Weights of a small GPT-style language model, trained from scratch on English Wikipedia: width 160, learned positions.
MLP neurons of a small language model. Each row is named by its layer, matrix (up: input weights) and neuron, and shows model dimensions 48-143. Each number is 500 + 40 x the weight over its row's rms, rounded and kept within 0 to 999. Numbers have three digits each.
Before each neuron's rows, "fires on" lists the tokens most often at its 100 highest values on Wikipedia text that the model never trained on.

fires on: ")", " India", " Japan", " it", " himself"
L6.up170:524485425461537506511494480530464464478505446503519448530478531442576557458465539575516413502501516476522505464509508402503510531448572512456461510443502471441482533545458510545559458458497534421542488514520501480445520513545483471482494570531468509487482554479548550466410579508455514543

fires on: "Ch", " ch", "amo", " mid", "alle"
L7.up580:547407495470493534505505529523535440554478522460561446470500493433452451498429539493542527477544537469560473551461473519480536498455487530527442499540435508487559491455575504519414530437502451502544459595622475533513527514512478500438524556492490446479507526519454524496498460508501481583

fires on: " that", ",", "ort", " help", "itt", "ion"
L3.up294:575538511455477469543469442501529467533499481435483571516521422502538474529472474545467474516504522503494470436538488577482485516447544545570493414512549511501506482527479468522465515561502494482442482489463488472506485485583553460478507473440493451551435565477483476529487415496469529425

fires on: "g", "ng", "-", "mp"
L4.up79:505450485551497472475501433406450445523509440494503452441509435516520552466612551495418444460508532504500504447529408455605519496557495526464482445529499515477562499502523475500494543503500521476447523550460443457488440543520519488469512548491471473534574567489449504465539489548495457555

fires on: " as", ":", "hy", " different", " including"
L4.up54:464523505472495523475494478436473490423489522419528528466469535473493498529476435461448547518587494533553550512524423491510552542433462513503488509464454495481469507578549487525517481530481454513463516502490512523470523457433454556552509442439438509554384489507517515512528532523560549423

fires on: "-"
L4.up341:527534544471531489517502472450496487454456475488445523487524502538489470361492496539468518481514561518530462475553517470540479433480508517532559487589482487487411479487474529521408583486452520506509484477477533495544462569543455507462562523515574528435520521561442520573469460492486565524

fires on: " of", " app", " inst", " ob", " "
L6.up619:484514528514507540503490422492547499495470486566486517445453498517585492463463547538554447468500494516465462467536441546475495493572526528486541461528509519500458487441594550451476487492514513465493446539504426538532486491505443512513419477410531567521564518438525460601523480523466516524

fires on: " j", " leg", "be", " sk", "C", "r"
L4.up463:574538545510492488524535484497529490412495504507542574505518452518448437468527511450438509501462560553494452576571439511465538432474533430444529507511479534512540544518510473473530490517505413508396477534501472464491546457516576507481411498470509491460522464505513408517564470496451490597

fires on: ":", ".", "19", "ji", "ther"
L3.up592:524529426560496486494479498471570493477536574485451400495472480505582432456448483450528547437502545437446492549518526588513483522556543493525530410511426447475469469498506532501540538555545468498528475524442465484494533470495508486450504494518508509522495542485482553438526446488546490460

fires on: " the", ":", "ti", "ci", "lo"
L7.up285:525497526486551533529500464485526489526489494566498526532487515455496541501474530459435421494512526525535427512505531491475456369529549549516406467468553483511491509486580519444486484522505550493508544510541502448540563519421509458534547528468461502510480453460499476543500509467516549528

fires on: " |", " National", " and", " Party", " former", " as"
L5.up381:517496416587527492479493514478435539493458581507466410515519475529515523427626473501546488482515453481499464520491514520509467557478524467470532418507468509532432544486484588445487472484463461484603505488518434481530424478520559496514513491527498594560531510523519531513542531510450448490

fires on: " un", " res", " su", "ed", " of"
L4.up378:471531538543524478564444469505593442479450484425500521511488478489569504529536487474471453548461554518548410502559540553505421502506549531544526423450511512465547529495525470525514493478506476506558455455374526522480484440554525528436538458482500434594498517423441507492528506488513473548

fires on: "ng", " to", "cc", "ric", "ating", "ing"
L5.up152:413530518490484482478473461502472535453474582552505589444410436525513553492514439574518559509498486472471471559528518430531491517574524470474534490494502543513514612489476575490539499478515545523510452511462553513477537520460542472452539489459517443550414465507493465520549441521510483473

fires on: " |", " of", "urb", " Apps", "ro", "ig"
L6.up185:512465515462462523509477483524442447524463493485510514478466573469431509514503491527530543488505438545522558503472521569508583459529514514502488507489526482493574548517499566529531493502469487518616515507516493509465435601512436493491472549571491525516448482490440503535520530565517558514

fires on: " played", " ret", " Int", " qu", " exp", " made"
L4.up298:521507463483526562504494477566463518494520567407476440561468532529539540474435545465481579506517556545490489457520476520579520605451490506538482552437511463471520441414467567530543497434501459438501494456511485512506472518559510539513553539487442520506489489464525525494588489518526508519

fires on: "ic", "ate", "ed", "-", "ated", " to"
L4.up227:508535527556470457491548423513474504491478532490562542462483467469489476500456514444506532422578478488455504412546574498525538510523539476545531350467517438485471528506511548457519466495531572521527491534465521516461534501559514469551482509530564445517435567521449522472534420550456498495

fires on: " not", "lu", " a", "ro", "ass", "qu"
L4.up540:528515473489450511507402541564478403498489506471480519505364483511470566508469470437481445541505443513568546463503530467491452483445533539455477496500515574549571583508494524576498514496465463466561571451479482490467427513517521490508511477483523509533486432509510538499473468543505526486

fires on: " as", ",", "anc", " 100", "[", "lett"
L5.up269:523498535449492540556516490610496502403515511468573515524489510528484515474478463518509517542476467538555569479512576492485547510427503441443552482478478495457586441541503503619461463423509518423467478474512574521503532545523451511521431493499514464571469559545564495438502531491492439520

fires on: "\n\n", " this", " similar", " example", " specific", " known"
L7.up124:522490534535615506479533509488577534441532461567522531500522513525484490554484409500518481462474432490495537504572442456508509490499510440551578474463453493505555533544511486454523523528605480549463402452431503538547519562489604478488459501505544408570522560477524525437462517469461483526

fires on: " |", "00", "–", " death", " time", " and"
L6.up577:472498480512473484515576488540469543500483538488499549529552392513483494514502409544544528523545446595562487435515518589564499550506581505536505480515494466517530467521453488542448470539503508531526504485542396438559477504517547427479483528508562507507440530490525489483460411435501495484

fires on: "\n", "DST"
L7.up433:567444534540488542491536599490420430529546446496564527516493555475549466505475481550457531509394423541453476571467476504443480522484499492538510465457521484448459567477521515471529456523489470448512537504442505497507539479534522472490496489481488492536423529487452523502491533509437510561

fires on: " Z", " McK", "lad", "G", " Jo"
L4.up564:490495435510486482403555462468567531401445538464462513499499448482458485513492565497540480517425477484429533580503563500504485555484447471465450517520504528474490468476500532407578506577464525592508490539564566515546507520484484468552530541489542437514532531485497576480500494448444501429

fires on: "–", "-", " (", "ey", "er"
L7.up620:500439456446509504434521458518463434538490485525512485523409504484428484474541562523517471498508516505518538506502494393526532542486497501538584514519432515527487516508398510491504484467443459418476550495453547497494499529485543503581473508445508521470452490557511450424520534515418518534

fires on: " and", "red", " of", " or", "pre"
L4.up599:554476498477519433558465532568501442526501463525522496464420510544418541508471497512515499526486515489550503532535511519431466502463520537445561493472539586545455524496459528490499465529494498493500540464457480474514495504461442466504476494510485552559464502434530443561521492490439508516

fires on: " played", " club", " Football", " Format", " playing", " play"
L3.up507:454508518487531491485508470518487468512439533525486503500471507456552507491420480550549416519560510512508543471475516460529509524493495517507512530457420521573502474506473486490514485389527406477513477546456411430437420640420496534503437524501533473512517522510539488480515511416541468494

fires on: " of", " do", "L", "ne", " ne"
L3.up55:581498553527536494550467491524558544493453470443500576546575535452480533505506418467562491455509521503456441494513544545503546535512510490456535544513512581499452478517485515471483533456483504467430548507521404464461511525477514507475467539532536475583519511446542513479516516475461501474

fires on: ".", "w", "ec", "var"
L3.up366:496562580531541470487457529535534509543481521525522465511528528476516559496450484405501509470562522502551478519508478413499543378460512527534518570424506470474523559502458470500492500514477578471530486402496475512499497539449499460538483465578493479502469450415454438526555488567500545518

fires on: " to", "bi", "urb", "ter", " of", "od"
L4.up487:503492507524469498469478491527539465457522466486559531430535493429468529533524487483543515554494537448486607493416520541465488513477488478530516462559494510520496469631492461404407519502488492444521482513425549497482553522401516480458461472411495488572395508491471528471475526585517515526

fires on: " to", " –"
L3.up576:524530474516509570531512584502560586445494585434511559463452514517450517461507495467463545566519546509474506505457575437460545609527498473483590510565527528500485559554490476521516461516489511515504516511408495508492581492482527478422502457538476491536437500467474527490529472498500474489

fires on: "ti", "nt", "ief", "ent"
L3.up484:564493507442497435454547466579495550496463508531446519573476540527543539542544517566477573488494504477515465525555514431476499502594513461557510471444493534466484421489594527503476549532525534513443468525556506444530459508508532565565418504539496495452448478463472475567548492476484496529

fires on: ",", " that", "ally", " to", "we", "ther"
L4.up380:491504477515516531535548429446463465502480586485498480454529405542544505432521442470484546477482462519450522564519466521535538490485501547556442441590495366490527468503433487571568478463513534428549451453471538504557509516556482496482499489479525491485534489518531511469511517529502519517

fires on: " and", "mi", "ric", ","
L3.up87:476471531503544562473463555519515456472482508580532474435508508449517459458561483471520549438510530529518507512496487539519528502449473453486421433563456520500448470516432546465496524538486500510500478550553457451460443478428529487502573518555517488511458482466500455489511492516472522491

fires on: " ("
L5.up330:480518544495518541497482456557502454526485533443479535547551521432511481505490521524470489460508530458514487545471535440511515511509462443524575519502436563563545546500511538543522468479502489459547548520398509497560567515571541490492475440430508479524426449532522504557425488504589487522

fires on: " by", "sq", " Ind", " under", "–", " ind"
L3.up188:536481461521517559475581481453556485448489511524493506517531505554415483461500512464479419481529459472483476514515541504497513467526440474515498498509465474494526504544497544490540464409516513423488522495509515492528499503417475559475460421514452486543497474527492538517420482583541515436

fires on: " of", "'", "cc"
L6.up457:591484481465510479512519559445526505453529478449486556557499531449573464534525463445540391459509538470492491444609611469506588535494548467410532495549542536530531512450439546509568516492441483477462507540415525549548507439492521502502476502485535501594563515457496500569563426516503428476

fires on: ",", ";"
L3.up634:499532512495534472523537464424497464539504528446449520523525502523463505501533435475481474597501582433522544505597473469486491464473502498498543475509479562475389513554428486538509439530490507528492440521500459489503501473596542546402481459476571457520532507528534549506471448506514496498

fires on: " for", "'", " to"
L5.up532:478549547434478549461402473574476538413549534559507518449486518496495538536563513445457537478512533446462515493579448528577440569505446433485552528466474473511468509505533485500505471497571439521483441463525559492524490500528525438465566486510537563498562460527493476479521502442482557504

fires on: " U", " 100", "ol", "h", "tt", "i"
L5.up609:501467441517519500478432556453488440452554536530532545465424404558454460467600512607538512523427467480583477548460498533496533471485537504536490497524478538501504554462478561479486457535445537418554543511437515507472506469493546535429517416565493450481517462483538503515510524453513438560

fires on: "\"", " up", "on", "en", "'", "”"
L5.up385:521475418537585508532548504410557524489605444493595534518488495525502596482451457525428559502546481482467522502494436511452490561447456488465515519450490567460430469478477491488432447552425529507429500564520480454440549498463489482588544504518526467480461489470462523517527514463543498519

fires on: " Fil", "anc", " Van", " de", " of", " De"
L4.up502:558570493570457506526465558569491494486517511499582516440428444522585437504550461448538481435481564531510503475536495412482488557495541508448521525546568497490515478539444462489529492504468487469519473451521528508501492515517539489497421496461489490490474462444546519439554516435503533503

fires on: ")", " att", " of", " under", " listed"
L3.up66:564528503461482525467490546543522544572470504510470564506481493501557534526517457516512498526401516513560415538505486489520478400482506502467496561567448510520577575485513512468479471546556483504500447499478539461523488493529481559533529534497583501497423469439493533520467429527445516536

fires on: ",", " example"
L6.up190:493527443476493497512494477433527535438531518507431415505501441440487487467461458530476454572534548457477508551473468494457555491503533477567498488425559528469501509583473417484469496522536511437535519499508490480548523520524543465463481514436500520551469477555487494488452534431484512466

fires on: " that", " Total", " Website", " addition", " www"
L3.up598:465455479526509441468532544538483511550508527446460532520458484498516450579487487421528521573512432511440488537450562464533499546476569562495508516560467539495484510550512492407472444520516479544549525486480512469468481495546485399520481459431458461558454470472550508425484460503489522510

fires on: " |", " of", "'", "tic", "si", "lit"
L7.up314:432568512537526460416395568527502500527485513565454490482502510574533475531554507505488482480547495490452484517512563468574582500565561566493521494422411445461414485509476509536555491525515485488501506525448480529577541505513530459505581531458474546548524511506441493549522499448521466521

fires on: "s", "g", "k", "c", "ch", "ks"
L3.up589:479504510501507528451447455418535537498441474506445534465511516534510476499541496519478500515524460454485515499495518510556487543581545492527473504465492431526502472473515556474522462472497503464542572482503498479528520533561518502554488575516553556560557488520502528524534438467429450520

fires on: ".", "W", ",", "E", "-", "he"
L7.up484:578456587592445478513460528534476501509475463476464522465412481517500517517457420424544510589579502485437495530491515478513544485458509527559536472510537496467534487529535546484442558450459501492450538464432441507454509477556503564514455523540442509469478493452426540441513505518478603463

fires on: "'", " Goals", " Position"
L3.up306:404460438480506436477436472496522470494516514478567529531444501504507510455449505512541482528515506455447444524416548499463556519484511509516541470399456510516519537514489515422413498480525538451508495536492478497492531573434470571548442464537524493480546431460540486520533546464568480531

fires on: " the", "-", "iev", "ita", "f", "imi"
L6.up363:546484480502463457547434463491532533479486500456547569488480529466473447499453471531524502533471563460457555544518461474500403541512538529474457488462468505410527472540528462560445476581483436485544440500504495434508569510514520516506562546577553575459469528464512459504545469465456512522

fires on: "r", "ator", "er", "writer", " director", " Artist"
L3.up454:486508487534502545459539481573496477515519496599475481513493537471403500455534534458502449546470472479523430522525521458501481444503452480457528469540478534495512529510476583408421517444517510482502475546476498512476476561452547484494496461506535488497409567525481483460471564541481505531

fires on: " the", " No", " on", " among", ":", " a"
L3.up467:443475534456522532533470498522513470509469519540492508486476543550520556603428446531435518529421524441455549476492502498561523440499487526511513487538476470487490527482591503475538477520552482478488552431429448512447508480555542414534476527503557461469561448508441516499537514472522492466

fires on: ",", "ster", "ies", "art"
L3.up218:504468564498501487555506519418499464458467472476506514518443432513530466522586504522570498533488514490486505588557494529457504522439595439476507410546503483446459541548437449526558498462495531447483489446481478460480560568552502503472426454553506511470404529516493532605515538521485484457

fires on: " a", " of", " following", " time", " round"
L5.up294:451528523482447448507454514560471431447494480586469586553467488482537529467512448555536500491540492498410548527520475527506454526504476512536461486518526493540536508496576516511434529490440510500495538504465457471472471527511548492522476520512480485516426508494532438545493568442478545558

fires on: " qu", "op", " front", " exp", "ap", "V"
L3.up18:512480450465450484499505452518489530447494535481508423498515511417474490504446442511545531488526514560536520576550543575580460521560469513489500494534470492509486428485463507527488513474500521448487501558479455490511487548518559408484478510472467503541469557526541544508518528511455541617

fires on: " such", ".", " votes", ":", " in", ","
L6.up174:468502481497583539482428506555552582545469504513506445597535551456515473441465496461493477437530510515494526495496503453496525554487495435538586479543464438523451482491489443555444537462478498487486482517470433531448519516516546545500536561433472468523492554428629521472576535450468480527

fires on: " of", " (", " comp", " pres", " res", "ent"
L5.up442:484585459527472505512476529531483531558528562556553479517480576502527531441521555530475459527530492493540486482596481454484534490487452480527413491495487439458492473495492471533536445575493486506549411523453453495535478513483532508560509527425439387523500512461483556439521503528513470515

fires on: "'", "\\", " of", "g", " sub"
L3.up74:479529447493411480505468498487520459567448469519488523481469597535454541503537446507470431497466528501442511542503560500487568532554437482475416490469504470428539521471461518472528498480460547513526536476546453573546538479555453511509487503564565547538474475452461510539545483443516477501

fires on: "ini", "agan", "ti", "vis", "vi", "gen"
L3.up249:463420488498551515482542459553478479523522525589503497468443517437508547516490538491490479581502511499530492459470502522482530492545601503497528467573446496500525506444437467535439567466534525496583565452433468479520501441474497503480522477535546490458536465459499498450522514470530569474

fires on: " of", "{", "o", "w", "ue", "e"
L4.up604:530457541492584551497474395441557484488517469522551488480525447413487528479492526487507475551477501515506545516477552454556539505449486459520542530551449486490424452488437487564469560483507512472497482511400523513464487570530488492492497490564597527502515467429468417440496540552475493477

fires on: "f", " as", "ch", "y", "s"
L5.up243:506501551460494494481530501460560435516542491488535508466476466553483416596470490414490533522462502492479546490478483516473470456581498487482537574568445455515504408434438550487490469506491515481546525517498518439574503431547458505481551440537474521558496533515480489509521503465551508455

fires on: "form", " at", "pt", "ient", "left", "ome"
L3.up630:535534525516520565508523427486473490491489483559453574461500533453484529543455506523585507484439496520517494488475489556506563528443526483531452482508465409439501615505486521496489499449533521470542410515484561504519443448517459536530506493441539493473478418514528529506549566502506543532

fires on: "-", " after", " over", " mac", " in", " ri"
L5.up357:549522504476503502488517464514584550455541494512489506473466479505469435467449510522450588450497472488519519489532515481455543519504502419576513504512488500439522512492509536485404424504477578442478444443541559474502464516571542514477507552507484446505579535540521519537537441495477463518

fires on: " C", "C", " San"
L6.up56:524497432524623527523550502433490509448482539454574574509471526437519474469506461476523496519516500512423513481581519538436472612477511477477521427543416515514523490504517508441433536505469484459508470486507502468496522541541518521510484488496512497462504471496521453543516481471448482490

fires on: ":", " code", " Elevation", " stri", " ("
L3.up594:525526544455502446466445540524521549551466531568465444608448464495518565522489609492450468462550547524462452516489547474501455565523503492476453504534520446548494487504560516486466555598527456495472524459439527455487465512521449456558503482457470512515546540449435578546514490462500548505

fires on: " s", "n", " written", "ver", "N", " tra"
L4.up491:485486546468615510500485480453485500401513520501545524525456549507506494437587449451524478458535509544490453468495509520452456585495509510505474478474441537529490438559514554468414471531467522553513539475477549439478563559554503540493559459522503408506544520508448478480509473493475426499

fires on: "e", ".", "w", "ng", "1", "t"
L4.up466:522500454517436497499560461540562483494540521465492485500416443498523405496554522482497517470463534541471465559490542490519504493472550544502521529446521539463494493454530516487470513537527525546525515490514521478437562481504462555460485495546488562544475439434497496476510426566554431453

fires on: " of", "at", "be", " mid", "mp", "to"
L3.up243:556494499489479430498470490539525512480501515401500569519482461499517433487535470515471528473483539513515458566514534525534510524513533469513542529562540446445444428539563503502500470497479429508551452526518513464516576518498506549498454528506531485488477488492562497491503409516541462497

fires on: "-", "'", "imi", "es", ")"
L6.up499:529571497527500528520448574446509582530508486489525574467564545495489558485535481454506452467458558477426478496519509509491468550524462489430437462476515443425500495559506626538517467491467464493504487552453532463481494478559519473517489527503478532481477439511497566516455493436552536518

fires on: " was", " area", " name", " season", " year", " be"
L7.up221:522422456515473422469484527524415510511568456511529518507437501487530424450512468532495475513506480528498543494469540477468523487453485454529509440464538504496469540483503505455477513496461467467501489579536512508480569554497415479472534527547559545533534516485514517491483474437482590517

fires on: "mi", "ci", "ici", "avi"
L3.up79:488479493505490572414501485501480504463479438554521495474497489517503426520517438477490482550563537489466535488466545538526570514535452489513480471441449484509386444456553541487519454509514516504430473532478521467529512564494542472525439525509489563552462471506545492551494519520479448525

fires on: "on", "ente", "ache", " love", "t"
L5.up163:562465526515519482538464470485514490505523484511543513496574494448507519469485495534513527510472455528475525479484510486453493513538391535492482443552491522481506535479366476507520500500511558502487475515518492470527576454487514516447554459479599547529481571456519536543471525419475506505

fires on: ",", " (", " his", " her", " \""
L7.up208:519507479548500557453530481514449499476487463482529496482490441484402542461451415448474518497461541465495516507562481445523533529515494443505526487567514486528460458546512519482573500501518550427507478520402498501536576508490515539480540519545539394520594539472513435528462460556493543474

fires on: " and", " Court", ",", "d", "a"
L7.up173:447478470519500475477476431498498500516477530445495456536484421535528518445509503520479522551512572495590454595493519487482502511502506539538413488546496496493516481426471511530497425441538465505488484487461519534470485521488506471524465553566484457525535493470593461524556563524587512561

fires on: "ci", "elli", "agan", " of", "van", "res"
L3.up0:475508512559564535476481449521436442422434514563460451465487528534454505523566554513458479536519462510477425533501514501493502547441431512472500485503479470462444519492433481376487469502492459514525475490473505490467417506529459576522534485534479577489516504519459467484567548625505544514

fires on: ".", "jo", "je"
L7.up73:492473533428501473392462500552548495480480458561519427504510481443482440490526491470442467547474462503527524460446482474562541513466484473470525501486447573403490540527528462527506549473551505465537461533487459547514452527453489478499494442589440483527499462491441549474574621512533537520

fires on: ":", "s", "ed", ".", " to", "d"
L7.up555:465558512486507545489518477505533400461439591476477509440427456551502439524511502507522434487456463532506421516495453580485505577591531532474497491504424537506522480473532538527449552507486517548496552541478500522470534549487446487501571436503515544573545481459568487542523504445524433482

fires on: "g", "ill", "ff", "ster", "im"
L3.up346:514469510506558426559508519452536556489510444442499492396550457473458581447579525540482524559520471535401493497517511521535495529493466496487508571499535476525466427565325470441500451424516446488491534518510554497511448496481519448511497477567512561509442501498541456534490451486566529532

fires on: " not", " as", " were", "gu", "ly", " completely"
L7.up193:508464468475538486481490550443467522499458457462469575437512481466458523460524487510499507565507430490512470460544455486583476475474522469475473483479412434493511449545547460482510476509487516509606434548506503492421512538495516488518516485545521513479487477559514421489532434484579585517

fires on: "er", "ly", " footballer", " player", "r", " film"
L4.up55:558507422506506519496503538451598428494466516505505485481500538483457553462537584448523487573525520457520477527518517446518441433475554530423434523528502533491556474564513467524477529489480476572439517600440519467586486491425585446564480432517485470476499477465509554423479492518504490547

fires on: " to", "rea", "ed", "ip", "oca"
L4.up352:562433554510478620529497563522518513516536494450558600543519486462491515500553473450462574470561562529540497466520502436519527493479557549475450506503508495495462504516524480536474546440603489485539474444442432477404562550482488472397494544602496476458459478557491492499517468465466480553

fires on: " (", "\n", "'", "\n\n", " side", " club"
L6.up588:552531464509441598435503484516485492458512477481494471454467545486496510439460535536488545559467477538505520503500515539498517538512479517462501473534429464475519556550519493448514521569541522386464520637428470410529565540502499542448527445554487511451522559449510463506527499498461550394

fires on: " L", "f", "ns", "ci", "po", "L"
L7.up232:501492529554509556520507514554516501444507479628524511493495504520511571475516543509521525519607514388455518477546461533459526486486491487478463530568570525525478494503553501456440468496443455523539459499506432488422424511485510470483540511484523531558462564506494504501553497462486400473

fires on: ":", " following", " code", " of", " =", " election"
L3.up413:533561507521498447534510509490577506524444445515434479476521553519498518559485501521491511449496533490533514562495516501509500556432537517545562526479454399466454486512510499525473482519513483515496488459499567440505440510499466535494513558544489478491492569564532550473539492428598461565

fires on: " ret", " per", "ust", " att", " ag", " expl"
L3.up273:480514528492588469518527548434502558537532483433523610471548464425437530493491515534513477533528461505480496625481455557499491472497510505578508558401495481462482509445476519427480540510502555502495511491480515507453447447557545484472502493464508566497542445479500428549529445516528583520

fires on: " of", "mi", "n", "shi", "y", " from"
L3.up176:509416478523462450511503498512519487461494466471513467585548532561545469475513481457452495452523513532487477475478485547472512526550543477521560526516543480506444503537496555508456560487449523531412501526521526542492517530446479490450525490457452532566543497468536443477578528504521398476

fires on: " and", " of", "go", " at", " ne"
L6.up617:580494490435521509565386441521503511520520482532523470493504445482501501528558502513511502394542524460486530581474583519528572506478422500521507456543419503460519486525480565472516466519471444528454495510514444482460497564408544448513568467495554467549571525518441566465508484502492505502

fires on: " Ga", " Ta", " Ne", " Ye"
L3.up637:546488511513512535462493565467525486458481454558528504443532475528493586458473470494470516554513532508485478454523522545400496508438499609522531469493469517484446502442592532467527487467433476455466576494564525527491495476539592441464585510505470481483488549540492458510474512470537475540

fires on: "-", " co", " of", " and", " the", "agan"
L6.up557:500472451450566557455473520504492476443494525527522531467500505451413467494582489435499539478554507515547511504480468555501582478479454492423476462507512616425377513536495498531491435559463491529527484549465437521522455533477489523546528565500468465542557503432506558483503557497516462488

fires on: " Am", " Ro", " Ale", " Se", " Re", " Pra"
L4.up636:543487546482528554467553428478498500528460538507492458457469460572498485484478507422496541460547514490476524578565522480452480538493456509536479400473479522466478514435510571500518495487521475445503571546465513507460536510601517497496478543487514484525459546441491523497434585530519490533

fires on: ",", " She"
L4.up0:512472539517520528494435495515516555564509503487545473498495523478447548454505513458452472531531569430520541526522515473497556522415516441514489496501439547492513512544489458500451419399510482414465512416511527484531555473478435469552479507527508538519546414514545511525573479447544461525

fires on: "v", "kov", "ic", "vi", "ov", "k"
L3.up32:535558482407534444545561485451526459526534423481523521537526535478391479486448483545504496520463491504478508461540506527539500549493527501569476458468477430588527480463491514449501491440502486541474537487477435521525429514511472521547508511512586563585481508553544548438487526467399555425

fires on: "–", " his", "-", "19", " her"
L6.up70:541476536490481491494496499467532621481495520436492563500515451498528528503472413437504521493584476492455538509473488484512493475524486489498514491565485493491427483576489443560550555514487507528538518452487442482554592539539479552531457444502482473504551452530471571523485508516522506465

fires on: ".", "ist", "ou", "M", "F"
L3.up551:462446474460533551483439518491468475535518523507515540425529495553485469470422571542511567604474529516507535530459440521474529538481538478431501458481454525518482560503490482454490571444529470502462484507464524444487520512496570447516457493510497570492469539456474493449618541539506527523

fires on: "t", " Preceded", "ta", " Party", "pha", "ra"
L6.up572:474464449542465444502484469546585513492476466479490473478488497531484498501464510462466494549524445596572471534494516533490436488519445559516491481491560505480458425563580485453481441530536513490576530528526506519489519404519605516488512465532470495470410503425461517559592495509549477539

fires on: " of", "qu", "ed", "ow"
L4.up222:466502637588461472521463496498525526503519460469477507487497548493529544465505520472552480492454523396514476515459540443527480529512580501489465485567547473488548484469502448478570439512405508538505486497434515504496499433567442462533487559525516432496492500419568542507560576485547498430

fires on: "ly", "pp", "s", "rib", "r", "it"
L4.up195:505478509476489468494463465486523513561443497512495516448471476495448497533509532558451486510489507488518503518539482455467463426556602502550492456536493532497444443510543515494569496553506490463494459508473508462449529428526522531467473430511404484484496487527541432600595529423454458477